config.yaml
n_head: 3
norm_place: "pre"
positions: "learned"
attn_scale: 0.125
init_std_up: 0.0265
lr: 0.0163
lr_head: 0.00945
decay_fraction: 1.0
final_lr_fraction: 0.02
train_tokens: 654900000
MLP neurons of a small language model. Each row is named by its layer, matrix (up: input weights) and neuron, and shows model dimensions 0-127. Each number is 500 + 40 x the weight over its row's rms, rounded and kept within 0 to 999. Numbers have three digits each.
After each neuron's rows, "fires after" lists the tokens most often just before its 100 highest values on Wikipedia text that the model never trained on. A number after a token or word is its count.

L5.up367:515454430558404528515570533452519502543465471552557405541467472546473549511535528513485551495529503475537485544441452502484528523503503532539530537568426515494529522467505439444488452524474474482529541528498537452469565470471501485415475566550523566513490437520513515449520540435455420400466508509496429474495529541495495579533499454489571486498521528450494475510479487498465435527481
fires after: " the" 57, "The" 15, " The" 7, " a" 4

L8.up583:429444462465585492449447458502515497548458502545526479569486473518527593459482501452600465442492580462519535504543538483469481475531461524478506489438468500552490485512483556488539462566448458447502519551544506510516482517511576450473482481468547448446520522458526535528544580525429542493445446448498523531504482506558503578535521473416496496519515503487451505451466552597495471519476
fires after: "|" 36, "-" 16, " 1" 9, "," 7

L7.up105:575540544523488554500530459497506505521536526478454512519512520431471443445479485454494538511462499494518470462507573533475522448509551522424510525482430531520545411496502506558557498534515445409499494521452491526486464451477547432516535473466520530385459417565483500511507509543528582515481492507515489518454480572464571459480500514507500534497556513493466505462479437552498556484479
fires after: "." 67, "," 5, " father" 4

L5.up630:583511516500521465434508460533519482566505546452515508510426501444540587512370517516507464483571428434504496563498501545530460528438473492455506455478461542491504442548482521459449545458516564540501461546569495495523489535531474502548531558572462445559491523493467526513525445563481452543581488574555514523531503515471427520525513518431466549485527522484459432522511428550479551496548
fires after: "=" 95

L8.up149:514531499531517441487521518552414568388576487520476408545522464544492516447550484489553557496568573434497459485571521468483433442508517452493478518486494483425469558512485490604473528491482477456501426493514467478516541492464524430488523460564511544447537518469526486491504501489500460528497560435510528469516513441468485487472497475545581538541527457605466555498477524583506487449525
fires after: "." 67

L5.up200:461559535526474378494450502495555487482506545558509496509408492572517521549526472529512475473513504450534497524478472508515419500460556494466494562524437458476513404531409533448558463430440528445489533544477551458547476439509428450513432496483570557509529461491456527447519454491517520518557536531571444469538501541493464497489500531556480516516560505481493551517502500498501489480446
fires after: "." 29, "=" 19, "ti" 6, "Rec" 4

L5.up112:512532504539487509593535549473441465576523492449540446447579511497553507434495502509492515512558481476480440526519443459443513557483506467539572488528528508464516528472463503494489483541508454477561493498479455527479498399520516524557517439455569431446548515529546510515546434452507516442483494443462521507534404459475472568514466472513438494470462460513527482519526479554495450450464
fires after: " (" 67, " there" 7

L4.up124:493525488555433487464516520545547578558522508455534460509525458520508553523452520440438480488515490513509496473527442458479490492571453557513589482515530489519528484531483454491473482531500500530481574540462529488537454547529612466535488451488580553466449504468471471516564509430511378564558513437472486458471514483463452503546534494423498500536500484510478510506409500559470517453538
fires after: " the" 22, "s" 14, " The" 10, "The" 7, " (" 6, "=" 5

L8.up356:549557515540430524570514521530543473501416511582561556509471517473511525556493493510477489516479464544544467516485487509528465476522508574500496482446420453488519483449531533438485533386516472514503509502522496529404498467535534474551541469560520554454502514388517453521523494512504503492481523482548484456596503507552449520508493481452433452512468520523452522506409527440542524570409
fires after: " the" 17, " al" 12, " del" 9, " da" 7, " la" 5

L10.up510:548430494502483487503531586481451496498415510455495437512554529532517481435478488511444442480529489551496550504462572512524485537489538488460488539501476558479500496494474484493519526540427467498521547472422472573511507495569518492448520499476521548485461450580451450512531535489539504560485480519535374483479521475523453495556462525466514571503509489504501565484439477526497443434475
fires after: "-" 59, "ho" 4, " =" 4

L5.up540:527555499547486490524505487476483534465584531580533545517514536569564503550501484523502535474520522468484563440524522520574492482438503526515420516417516547480495440485483486467503510552495598416418534486511475501496398415467483524462469516518498558525573507531500476560516545507422489492478457479498496423517471551468509503551465481438544502503503627450483528434500573408479484527463
fires after: "9" 10, "8" 10, "3" 9, "2" 8, "0" 8, "4" 8

L8.up718:516501533511467548517504460479493500477497487494464505444494502563472499469491457529544595530526462492487467549552558496440469436457523494528482476460510481528508446459517447595444484449480492516484459539426528535539493544526441510499450418472494502416464491563494475507475543572502512461455525590506478417497495526546540448601565521487443580492451463522427504527509489492487503537488
fires after: "." 55, "64" 5, " pos" 4

L5.up753:485496470484486469488504547549438487518392443456428500483508480536519504509503568546463505528481508518536484483488502562498511545511521495512490531508425506413464461533552541531526509527441417503440515455513492522516579543401501505576475531450496513483487484524480431480491498440453477526466515565538468471513569469487556505524524503479448555545563517505418464444447525538567537486531
fires after: " |" 24, "  " 16, " Party" 6, " Candidate" 5, "\n" 4, " Date" 4

L4.up38:529547546543527515483449543468465489553506483484548509497480457539467543518516546483499546465568491487472437549525481525585513536528541432469510563531481482449472499431554507488516437503412530455421567500589502417551483508475506537552429479505425529474491531555476494499490506470473493525497444563496490504543454434521510514463502483511530485559473530476539445537480487532489460501587
fires after: "=" 43, " According" 7, "According" 4

L13.up328:518462469463466485493450530507472516485602563518478515501488459454457514501477576552444560522533505519528526531487501531457532522512517485485601465577444496484557523491510490436479461476502415471437508567526480484476505482562524469566537477524517502514424498468485407538519489508607487467539575540441526502447557412506536593493499507564515467476509511422531453457471457534495480571547
fires after: " |" 30, "|" 21, "-" 8

L13.up156:513562464504499453561510467495531589542486468529450441519462498451523491550513466511520472518529509523488477553468503475462541469426619483477558494430587493467533482475513535495520427560521463495482576517516532485514503430519506410500477543489490517486547456471455488465389480514528480568562519452539508436478539485545494490451496531530468554527431493486559562447424541495493503481441
fires after: "\n" 44, "." 11, "O" 5, " |" 5, "  " 4

L9.up329:510531521464567477448484436496498473554471560472500475441463500456547538525398450453515452468531531510501531513510526450513526510489457500477519573489490509470447476504535497474586490459467558532511468559523463464515481550488497479529467538587516530555504466517412517461480514418496527423494480500532576484499492399462539423542503553477468480555524471542496419525555479519512527506523
fires after: "=" 31, " =" 27

L3.up582:494514471491499450502488505434583456507478504576513486485510572451539523496513456511467580440539506527491490528475451478467483465446474616549465449572474532504463521481543457452452459551526608504472481503515480557445405480518543535461521448524520507567509485437401432467527504517473509455582481530516562561535529552524571440513484481523451467474555586499517452478534483513484467519593
fires after: " |" 42, "|" 10, " the" 6, " First" 6

L13.up499:476525515471487504418563516530469506466539494431477454539483505430537507552479597539555513544569539487538503597575500470488465538564518468489539459473494442489489440492576503480469452454491483456458569481541456573451460561503521496472569442452501416519471487435487494496533529493499491485494545556567508479472495452472607512483528412532560469468435471468475512508524531530443550524525
fires after: "=" 58, " 12" 4

L8.up27:467384561540516480437505436558483500491529474538533485486510474493480514561469485529434536544504511499495444504509519479529502548495508494532557501452466501473482593565504465564469426419539464520486475507507488511491508498497539514521508528465488518464508553543459527463511564410472543432529526440490526520433515510486521544540498526513567581508512502409531559514502520512499512480563
fires after: " at" 27, " At" 10, " September" 9, " August" 6, " Ot" 4, " Ap" 4

L5.up407:573499464549502481558467511525476462449555541504449466473598515493525572485527538454491440508484492415499470525415542488479458536503533528497553536520477483504505507498499468477499562446536444505533522566530472534539517514543530475502551444439535432527491502465462511541466529458425480552504539462592422505571456446446498470456550471463441510503507489482582543484471531531423542510467
fires after: " the" 47, " The" 18, "The" 8, " of" 4

L10.up517:396562527418533587440482529517420503477462544507585498502522497516507508508483522447380471514491490520545511492523501484426492494518512528581524461543508542541496477572550502522516539494526372481566458511432497456499521475506457527523491478497526428507476566534509502505471531530501540501507480498469415495497453500535497498517505536536523536520463475570492486523531470521518490454579
fires after: "|" 46, "-" 25

L5.up425:559472444387483581487588528533474414440451547475531457459394464539493490482471511447452546492589527496572473529471515551515423461506504448441517519542431529447466517520495451508535535477453476467496508492504559552497540465501511469420472477521543461515507453540604435535477505495532444540496496488533573521479520509479478544509474539504537527504465613515504522476516483418530496537546
fires after: " of" 26, " (" 20, "," 9, "%" 6, " from" 4, " as" 4

L7.up322:484452488517470483515528516548441444546541429502573451495459479491489527418499538473477488542519491514482565541508533493497524516524467536535503495507533427472487480472513420465546443480490501467513455473520452547525472430436478537488547463475426428515476509481481456427541461567520531475521512512506584445591541505530483545566473477540555556477448531500515498535532508510497546517472
fires after: " (" 22, "–" 14, " up" 7, "-" 7, " \"" 5, " W" 4

L9.up552:492498524522503606496511504510514464469474484539552448448461488461521497446533400501508515440514449562527500483546527510495502504477554431538548447423458483460481526496524424502571497479469482472523511484539536521543514487479555535480536425550489589430502521467476377547494598518445537533469558506418532521519536480529451454522536490488509418522544470436497575504464523462522468513491
fires after: "\n\n" 29, "=" 27, "|" 18

L7.up87:543553391537531488496446468506512505466497482548476549495493588542507524490486495484478498563473482567499552510518516501489552381510488442537494489529457423509468514569485501513540461547517438544427524557521484522478441560481466549497538471478497477412536534503434522456402551564531445530548416497542480437425470474478478482510426489573500504493514518496419516492467531489472480555546
fires after: "." 22, " |" 18, "E" 7, " pro" 6, "s" 6, " Pro" 5

L13.up764:464476446529411467481511506523480507462504581509536545492420536529582471490461470505446514563527517464573416505532537476438573576454527529508444541462457516537526521461512511461521520527556524548530592543505454536526451489463460406495530505499526524485507525387448532497501509484488550449556539456521476557606490543503493461520537463501450497553447494553481457439499484464472469555491
fires after: " Al" 26, " al" 14, "\n" 12, " the" 4

L5.up579:454509485421523452511487530468504444512390525545533506483429525485455619513556512479533503461488558489489561492463526393504515567503472531504509496541461541470517529505465524521538563472482468551521516563459452522491541431419443563470455514497530484492518492475517467520541489537494518478475530519503450539539485423453530481517456548514518523441456531516481559531523498545539500475497
fires after: "," 44, " is" 13, " was" 11, " were" 8, " as" 4

L3.up47:515470538460503506545489588459468481425507546524505510542523546561486568503484550498448542568523544523566510570467451471450484446552537535556467488465443486513470515440398551475490483502459492463473441470554476583564443428446476463537494461541454504454471494489464524431510539558506509506511516542512444495505547532403510517565423549446481506451525518495583479550516462527497518529490
fires after: ";" 24, " |" 19, "|" 15, "." 6

L9.up168:589493494484525544448485519492430516463542430474490482568517518479519471502494494487513527472523500593487524492499537513476530495500489473465510459522462465482411578544544564497469570491483454430514434436518542488488499505493610513544499427441488450543507475501468491513469555530529571550531444502503465495576516402553522507527481479487485482484492506558539507506450545418529531461515
fires after: " |" 31, "|" 31, " W" 6, " was" 6

L9.up547:547502474445469487515500457481584435471558455460548473441539402539483531488473512461458489521560412518523514518497533540497508501561527441524504527461481502506412513438505403383534487512524552528499563514533516558465430518475477520531434458551548531526532495477547461535585474511488505526508592507482531529471446533484524468503478510542564546493519466524552441536492554535446500468433
fires after: "=" 47, " =" 6

L5.up595:571542482508518486460503458480494537474490492502564537466467485537469510504486538538436505539544499566525447477574565501449481490486488529477560501523511478457560526501427504532521541538490473520440549491416522530567476432441527492453559454391502480414481510464493479530545478510422496531523504441522506499504510450460453497545484496493461497464472485487463530524521461504511599492555
fires after: " (" 68, "c" 4

L3.up278:428488498494464488509465512544466528464467486490443581497460530514525499522525577441448438521566498429459490608501514505451502524433520463461519548491444481487432531457527485472526532481463493508492501530475496476472414451515458501421478578459534496509504513441525418458519576470564532548550538505439461507513542535543516455544476504546436483511486509514477459423513507535496499466617
fires after: " |" 47, "|" 8, "-" 5

L7.up732:464521447520523539492503524535415527438491508431514489468427551465495497580502517498574489541463453505497463512448506542481472533467469467451581523447479526502491461544500521491540498533471532532472492474533472543484530446469517528509441535520496541533518487474539496552469568514502493550518540441537385465504529575544530436466535487554557518485485494512514464422475510602486528468488
fires after: "|" 57, "ila" 4, " Que" 4

L10.up421:475528490509501484470509535481494440504521521517510445489485460483458552438486510553488495517534461438477440544449500503489464492480449488473537521471524498421558531446414452459437518486574440522480464529511505456480522496483535453614567498574496489492506453532481489464447481520556500528543479556526469508552500489419513495521476446543544532487494448455524451539458504547523465593547
fires after: "=" 80, " =" 10

L9.up460:482508517493476486469596517553558429438528508453413490422451502453502547549470470503482453588534560501519559482468473556466571477499561533471471436500473534477595468569473526578498524457457508457447465437503485492542510444467502538547460469480497497471512446477493464427516517561460457530562588491542516482502457523492484459550555419555516548536419487491455537483481466462528494511557
fires after: "′" 25, " in" 13, " (" 10, " from" 4

L3.up216:502539508461495534506492444535438478464524515517511448500546522485523474454419527505490483486510453512497509453485463505469542532481563534517442436456497470425545546523549535551464492494462485515477500511514501462529548586409488453464456468513528550513503498474527514489536610420486484510483570479475553408521533502433490487510543536539460454494553498519507518534529494466506549492416
fires after: "-" 33, "\n" 21, "|" 17, "\n\n" 4, "dale" 4

L10.up244:590522522502489537499525446522525514503478567416474493433474500482556527511393521536469533500562513513474525514540481501471482530475451440378521524496578550533478508426488447474474471467523527607444562537504594437501454572503486517501503477532491507459543540539520528501525457570494528560524514546452526493488396486506494484471535439536489489455499617492494573483456493469531514555517
fires after: "=" 72, "Career" 5

L7.up159:405495483480553459463514551494480474488457526531573491552474481562542524476481517554506492483449500618499526558489543535487527523499529516539421475520506443543518521489502464457461526404454497541476528549522494577498513561476486493457496519442495509445493503472426493492532496482484591579481469523581501542525486506487492553497475510423436589484488522531535547478488435509465517442445
fires after: "-" 99

L7.up112:497486468540537477457500513493436539501552511476485507540501450460529488534533426498441487515523482429540508589542568501502559499444555456528458496521571522449522492466527513510451527547533521467495586520501574499551483532497492462486507548515499398469475499463510470546542502542518527540456544487496518441463467482470417477418541485490539465490524484481531544520502477482500490514527
fires after: " |" 58, "." 19, " 0" 6, "|" 5

L10.up260:504554488443542524447505510533529534465440488542560561499436506477538533562412473477471496517409510544553454542480509467577495460491511474538495430536470529531516521522521503517477479463470455508446439579453529505497577526498558532492470510580505539525451515504489447501470390459379480580507513540524511531474437514535501489515495472462547506529577467489473496523488532540551550502528
fires after: "-" 38, "/" 9, "–" 5, " a" 4, "m" 4

L8.up734:446503488522468503521483478544532490525404462517432542485560485484520495473486520524442502472492450489494492455542510525481515564433535515500444454555454550458507519529463471548577507486510464535518463546527469575510582448521551472475511496485487505487526502505440466421486520500527518408501563448515460570523556487561518474402538487537470592498560515441531525559477510572519520568500
fires after: " the" 48, " a" 10, " as" 6

L10.up487:496553516456575471473404445527503483475505470475522493524511530517611548468531577457537489426568577459534484521535531486543485485446456490489536513504446492548517523459465465459503446511522455572466487495489569566413483481489507486552539504475537527499533483519408497552521487497413473510526491528536518501469473480480466480522467472523504475491558436503462436520561514537420488471572
fires after: "=" 50, "-" 5, " =" 4

L13.up189:463517486416439431486468489522465520424476538534518516570521503465521569552466495525467513471527451487521497487514579543559478446450527485469569531411521530498555589488506504517476472483449428479544533475529484505498424556542544551464512469547505510493418483572496474473519504517514506534474474576430477483546522474475487533461505477515462425453469536607561501491477480526550535484496
fires after: "-" 80, "=" 15

L4.up451:488513496473459517526589496502529500487487507453481463515503514529495551485439505567573501502559481434496479513494472496446488439516539553544530537480452523544475545396502460459478544478508509465504499525510499489498521510423512513503503475525557456422484494465499467503502501464484552535494465445561467562509551516467474523500475390426463585509519463467518476573451538545398485533459
fires after: " the" 47, " The" 10, "The" 7, " his" 4

L10.up402:472460415448470470497525561546527546507497533505584492501558560527449591473422491512472512532524491541513440494487450581522532532517480524504555543470513539493527490540523501494537441493438416567414539509532438582453526521511484532512534514493508451497484493509469462484472537457440522474538507466506451469550485516464511515469576502577480491524496507516512514495501531550539469528594
fires after: " |" 49, "|" 16, "  " 5, " Cup" 4, "s" 4

L10.up669:508536515500527502497508487521478505472467489475455548463474517505557498504557498487541529463517473527493549482455524529512502449479554412502534465484474575552533484510477513499469538493424474477558510563546542491429457489478504454507463450536476540473511497515477531556487559470512514633483546529455471509519494447555455559569419493525481579481553555529618574524488499485470489503562
fires after: "-" 24, "|" 12, "9" 5, "3" 5, "0" 4, "8" 4

L5.up252:517476513499536555487491549518509526458463434499518526472519509481515524494465509471513521586539489469508531502567535482556550504527509572533500472518493513499505507493491492496432520476528404517558457440500504471497561541482529457445473458499534542539486496586485493516490488548520507523506458525422517508571415539515483434444535466459454533498481423473438535513511583523507481512511
fires after: "-" 52, " conv" 7

L5.up134:487515498554448495474466517393594514445582458579512477434479510469493485497522444467479504538494507541564457578569526527414483514498565470451529541513457444544505518533538539435537496466456469502494482510541560359528499466443511436537471524525543497462500400460499464526536509458467525590485525485439505481521477495494488519485471517535518552492539436532535491466500539462476522485442
fires after: "." 96

L5.up476:458535492503510433460543497494540449512521536449557500533482614516455463475432462446530467446527529514487437481444475510500533446505488562487553466507457496509494508518490466564527508505474494458550512472509497547522442510521485515490537514499566517495476476543486522546514476493457488456486473486498420446474522527505479494424532475552578506511537439520451401593467525474458469453471
fires after: " the" 34, " (" 12, " The" 6

L9.up26:555513563488531554469461515453473458505469540517417500523579518445542548539448489537455491459490522512591560531484539372476543459532516421525572504494498519512528485535469502526499534501437416492530501438491534428494504519527483504475557435474487514483509557522394529485469465491553469545478469439519494462492450518512444493585546496500553509584483403551500519467485519471515565440514
fires after: "-" 43, "|" 24

L9.up135:403438513510517494520467538449496422540442547529445535524505512524509541449497527475514497470444559527518476416443468526483476505482491424475546545501463545463559593475522526484555551410498422452486522533558501521514506541558485433463455470497595536477473504458480438503492503480451554538499509568481511528500508484506571527609512474492481485574505472466510506457490503585525514470496
fires after: "," 50, " born" 5, "." 4

L3.up51:488526531468506474564471510523529449495512496518479502494450531554530486492549494528467495535523537477489527475535552466499464554504518544488530538436524441473461502520470534555478455564520532495507591530491472512491473498530472479447517549445538522493534519516526561586532477466426512493481582567521410489552496490495565486464487534447479496450538443491402524406347535525477456514575
fires after: ")" 19, "3" 9, "0" 8, "9" 8, "5" 7

L10.up394:536490488542472482517504470468447429437476510526566532527500485540504505463440458471486463442531546464507483466429409503491535441537507538506478443533415526414514538528589500497482509537467470478554452486539565505441516503515588516583505497463496481529528505421522495428495514451488548503498513494562471563546501501459495492440493477536479484473466615473502484570452537515475526488466
fires after: " the" 27, " The" 9, " NE" 8, " United" 5, " Ale" 4, "The" 4

L2.up745:544424495432480485503523492506500549520526502468444455575459474514512531513456476475498465506573620495518477554523553495442526574519487543510528400506494477460498463495511556512528545544511472488541461476503449461503564576439513512540554480471522490469463525502548485544507524484474486482486513511509568469489580457439460497404453511469544488492503517526477488442460468473430530497532
fires after: "," 18, "–" 17, " in" 6, " on" 6, " to" 4, " March" 4

L13.up714:527490427469449520431502488503507579556519574520508484485489480483452559477461437548502576578496509460577519534456424502475422506489468482490528466471517452528514464580573504421533555568472453501489507555484486479376528485481470476464484471457545501496522537469453531536512498458525486490485527505534518588520454467505505561520546483543530450545496509535538460479559537520438438491550
fires after: " |" 30, "|" 19, "iv" 4

L5.up319:502474457514528457519494541547477482460444502483521455509533478497606448564474519541544478459598506470464480573493506573578519590570479502550556469484405508476480508528546494468477530467488507537536448544488499490485444509383470514545526491530463501483501507535465505452497526462512501485477533519555504544482503404457502488487411469507492503542574466542452520552535434426492498502535
fires after: "=" 49, " in" 4, " =" 4

L7.up651:456508433523454535472494464393461525541556513479470450472482497456542536495576495498480518500489532519508581480460525472439457479470505597486506495515581507452478443533531578548509462514556478517470471562536582478510464467425484505514463540552498495467576511492573490501431549541471394503529489471512424520469513524496434502475511465468549506511416532496480506474503413480546547569525
fires after: " in" 35, " 18" 14, " from" 5

L5.up635:477503539539508457473479515498452432543511507455474513474505494418511477504471447507459538412499558483492535530467487456480411520482527532472585490515537424494512473502508507480503520483455491559552506519388428504512482504559534478522572483484531568484444525513534606441551515558555487491542505482530560538510456424487524447513546475526507418542599522541556467485424432521496529477482
fires after: " the" 24, "=" 21, "," 13, " a" 10, " and" 6

L5.up373:535539427528542455499497487469453461525519442540561520480532520462545482457437462510504525564460528487522480508545483519492578510472427508501501418396425473534496527491601462502496549529430517501436482512508437498482465527503439500443481511527565517506520515530486565512520558443462472521486491437489379502430525526496462519495495542481558495482507476502506506546485583470534499523519
fires after: "-" 61, "|" 18, " the" 8

L4.up186:476479468525450505454531485549561421424497469507497387475465493488566488551552438546501532555483521481455455437556500501565504538494498608552544456568400428502421489469457475523529556541445539444436528578547527505502540511406540534527499587519500506469526524477487455506470490491490499551477522463537520514583562508507514411474489491484453519543493415574505490483453493518488459489491
fires after: "\n\n" 50, "." 11, " average" 4

L9.up436:565489483495449509466561489467527591467473464524540521526517457578486532450493500516555482544531510452552549514551494475475524488538552506552493424502510437466531482503470398482537515480515535550495536447513513455426541491476501503551538548490509470499501455477477500467511507453533428548444560492482529517475544541515521522510462527454583558467497440462475502505487496524469503560552
fires after: " =" 32, "=" 24, " of" 7

L5.up557:504498440483546475475463499488406506470528468451468522537408512558505536491358535453496564503486458539477468467506483500471507423531526563436401461533450550484508499556495545469554462461472515506515549479505505599486469395481501515492469489526465457497524566575495525455482514536533497535535509504526506503485471565503487523535454522521497538447516529439631517474498507486552543479493
fires after: " |" 26, " (" 14, "–" 12, " 6" 5, "," 4, "|" 4

L13.up756:534435507499475486468532561512504524428428534485504498506524536501535497596546514547535470487507456559489435528507451490493457457586491489581518463512521485483492540425487505476468437546463441461469522518438449414482502499507528510413470537485507430459466534479494538493479540444525533443437520537558506479516490472529540519560464492564468523551326541511552535490505501442536513536534
fires after: "\n" 31, " information" 6, ")" 5, " were" 5, " to" 4, "=" 4

L9.up237:544523512517559478492477486485588556549523502465449526541496511499499509501400490476526482467557507513454461519490543468525527582596511478495534567467433526506523493538372483568457485449479601452496497533526492448549519478503471477446489518474462505484450460545471579518484493481482459471543515509497476470510385533536506485382462496542527493454522448584453495510496479565464449445516
fires after: "=" 54, "00" 8

L5.up672:533474532529500549502477530510538579532502494509530509508554527445462542511456469460560447558491440445521460532536514502575509431540517414487565545514468531485508450541511507465478538535487499552551555547535459474481549496470489489524549444538471493460436480518487559534495566476503480527538443578535432474503475516521462504497469477547522497464530519459450483454510474524491487543441
fires after: " his" 27, "=" 19, " her" 9, "s" 4, " announced" 4

L7.up218:565480443551476470483481542492575480536479569504469483523500551476433542448547511557531544474564533454544512526461523576507502489475490487470541476555491559486481551424541440467481448502498434461485435525495442522438507477391518497495507525471491606518441460446449500491513486484513508488512456567454467484517531423534524512598509449539496521539457501505476511550458510523502430411511
fires after: " |" 59, "|" 18

L13.up737:473512513580495525487420483551451467428578485508492523568544475440438552424519575527476500460454547494541550499432525542548521546526481508459489498518461474521485494453557515502475475496419499547477463518481543503461471452466502480517505429500481481540453508422507439469486541494484502517537583506498484520507516425457527539515468455569496414454472502482576554503465445448481478536556
fires after: "\n" 36, "–" 19, ")" 12, " |" 6

L7.up720:465467417524575423507515488468460489445371504484548590510452512454503558512505511480517526526552470417532565426461506491474438525539471509551543511450490471492468493433521507483450441569520533469483484513514514578530528584481514495505482534534532553483544534590531532489496533517443531526495513518561480492563473479466451444459557505475563501490472451541509485453435447511479483403545
fires after: "|" 63, " the" 5

L5.up578:549474487549628513473455532512457535493442511467539510550534495502463451563534578543531435493465519488501588472473540507511458463466500492557518436458450480457530490548474471565478504475485540481477537561432475492512495463541460493515564445494528457435513481489533464562447491432531480561469552537484558451604419545477500516489432468491524565449513511553485545439429511508492535487544
fires after: "-" 21, "9" 7, "0" 6, "3" 6, "8" 5, "–" 5

L5.up324:513399477553569430461469530510585463542443444515532530501523523534393459490457522450500520462526516447482525476464499553523481508546472512573499528480439481527499472531512500587543531559532445453522476476433492479468499491513537497542472520555478531515514473503495404463486563534482481524503551393581454532537566502501504535484488441496479544546470490490497468434545421518521544518553
fires after: " |" 57, " the" 16

L10.up204:495463502553456471545516450458479443443459547513437563478462468498462568484539473548492514441492555469506532511509537477514536450471497411561507540472510558554456524519515526565499485506525469461527435496531564572525499545456449504571466477467470566443538513495519546502512539538496484499535517487426493463507522519503497504477584537511457444580440485479410488520489534466488400480472
fires after: "," 18, "\n" 16, " the" 12, "De" 5

L7.up38:474492489562444531508526505525423480469447454544455526522401496471403454533486459508488501559501457471564538467516558476561463504497590480549499501516532397493489441508502462513594505467527443450449490493532467517504530486452504495457532559523482449473563486519475490507539515477466460472558470483552476532485498514519506520501576412470483512460515537582494531445416509517508506485558
fires after: " the" 34, " The" 11, "The" 9, " his" 8, " first" 5

L8.up349:501479478531479550497529430466518438457487477579506488530519530446502473494585528595487503536480558526538500566455497506500542483536530526532531566533467543483509518517497490427470515489521592517515551489494479500544531543487524494467342399521480553483527450511465547539493560455510441500509435566469536502546456457500563499518451491475493520505537530476481553521497526549460485454526
fires after: "|" 20, "-" 19, "ulu" 8, "ig" 6

L8.up312:433499507502563431454424514476403502453470605560568538488411529497516558517471535505551501508489485545480481510522510493553531512551510489531498479439443470494528476503441465464496542505503428483502466522477463532467537625493525462439537476551488489485526425548462527468521505521459547520465467493571427472562434442484557486445471507485496498489518488460533525518466534549513547521507
fires after: "-" 100

L4.up608:483414508514511475566520468488513507468448473461516461482522479602481552517551492607583472503428545482564516479505594491493466512550525458454529486503527531491523505507468521447462475476469435491524543530529529498514538427440531463552539520481538610523491491504433481543565500531454451569479522459489452464476495573503513466554503444531512536392447507519513478462524517533483523432532
fires after: "|" 21, "." 17, "\n" 9, "{" 7, " a" 4, " 2020" 4

L10.up458:472572523579406479511492541521559426491480509456489486494464503479537550440479534471446467542512479517461516548530513552545543561418521440484513475498507461503496519488565580458518519457495471446506505468486538456509535499380518479466501556512479527450507498528486490554471502473518484537511553548615453514436562463549482470565487519495519543515488500532558514476494549583477472379541
fires after: " |" 39, "-" 16, "|" 7

L7.up91:503519518498555452524510515450448430490418482518541467460444506476486436586441515559479530444563516520560499506517487548476509547552539474577510491565495517502430548447446437632442539473520498460427496453496547530524533484539473448526499486516510477484516558436527516521521477506531513490462491423550528551494486435514494481499522516492547509503504530612466509503449492420504484487564
fires after: " on" 34, "On" 11, " Jane" 5

L3.up247:490499451462469489501532442496439513482400533464470455505477481537504568416454497464521510481497544508538485580522514478468472489504518598508547567530440509431502493508523593494427385498444567548495447509485549430507501475488478527524549519582540592519421490461505536478570507482511498447522525527517512589458558455497443503431449594475483492526502466513437512560461507504479518473498
fires after: "=" 46, "\n\n" 7, "," 4, " in" 4

L9.up15:495534502547450507480499528470440455502452448476567514503474548476501516449493495496446538530544551495489518550603473452490536550491477517492558529465514501468481450530471440467489484473437490540463506504422476537524533510417486481530472524433561500485461474511432527484489529475451506545452528560571490523559518476507521549444520549498595492470600536515493469523472523513563479498578
fires after: "|" 36, " |" 24, "G" 4, " song" 4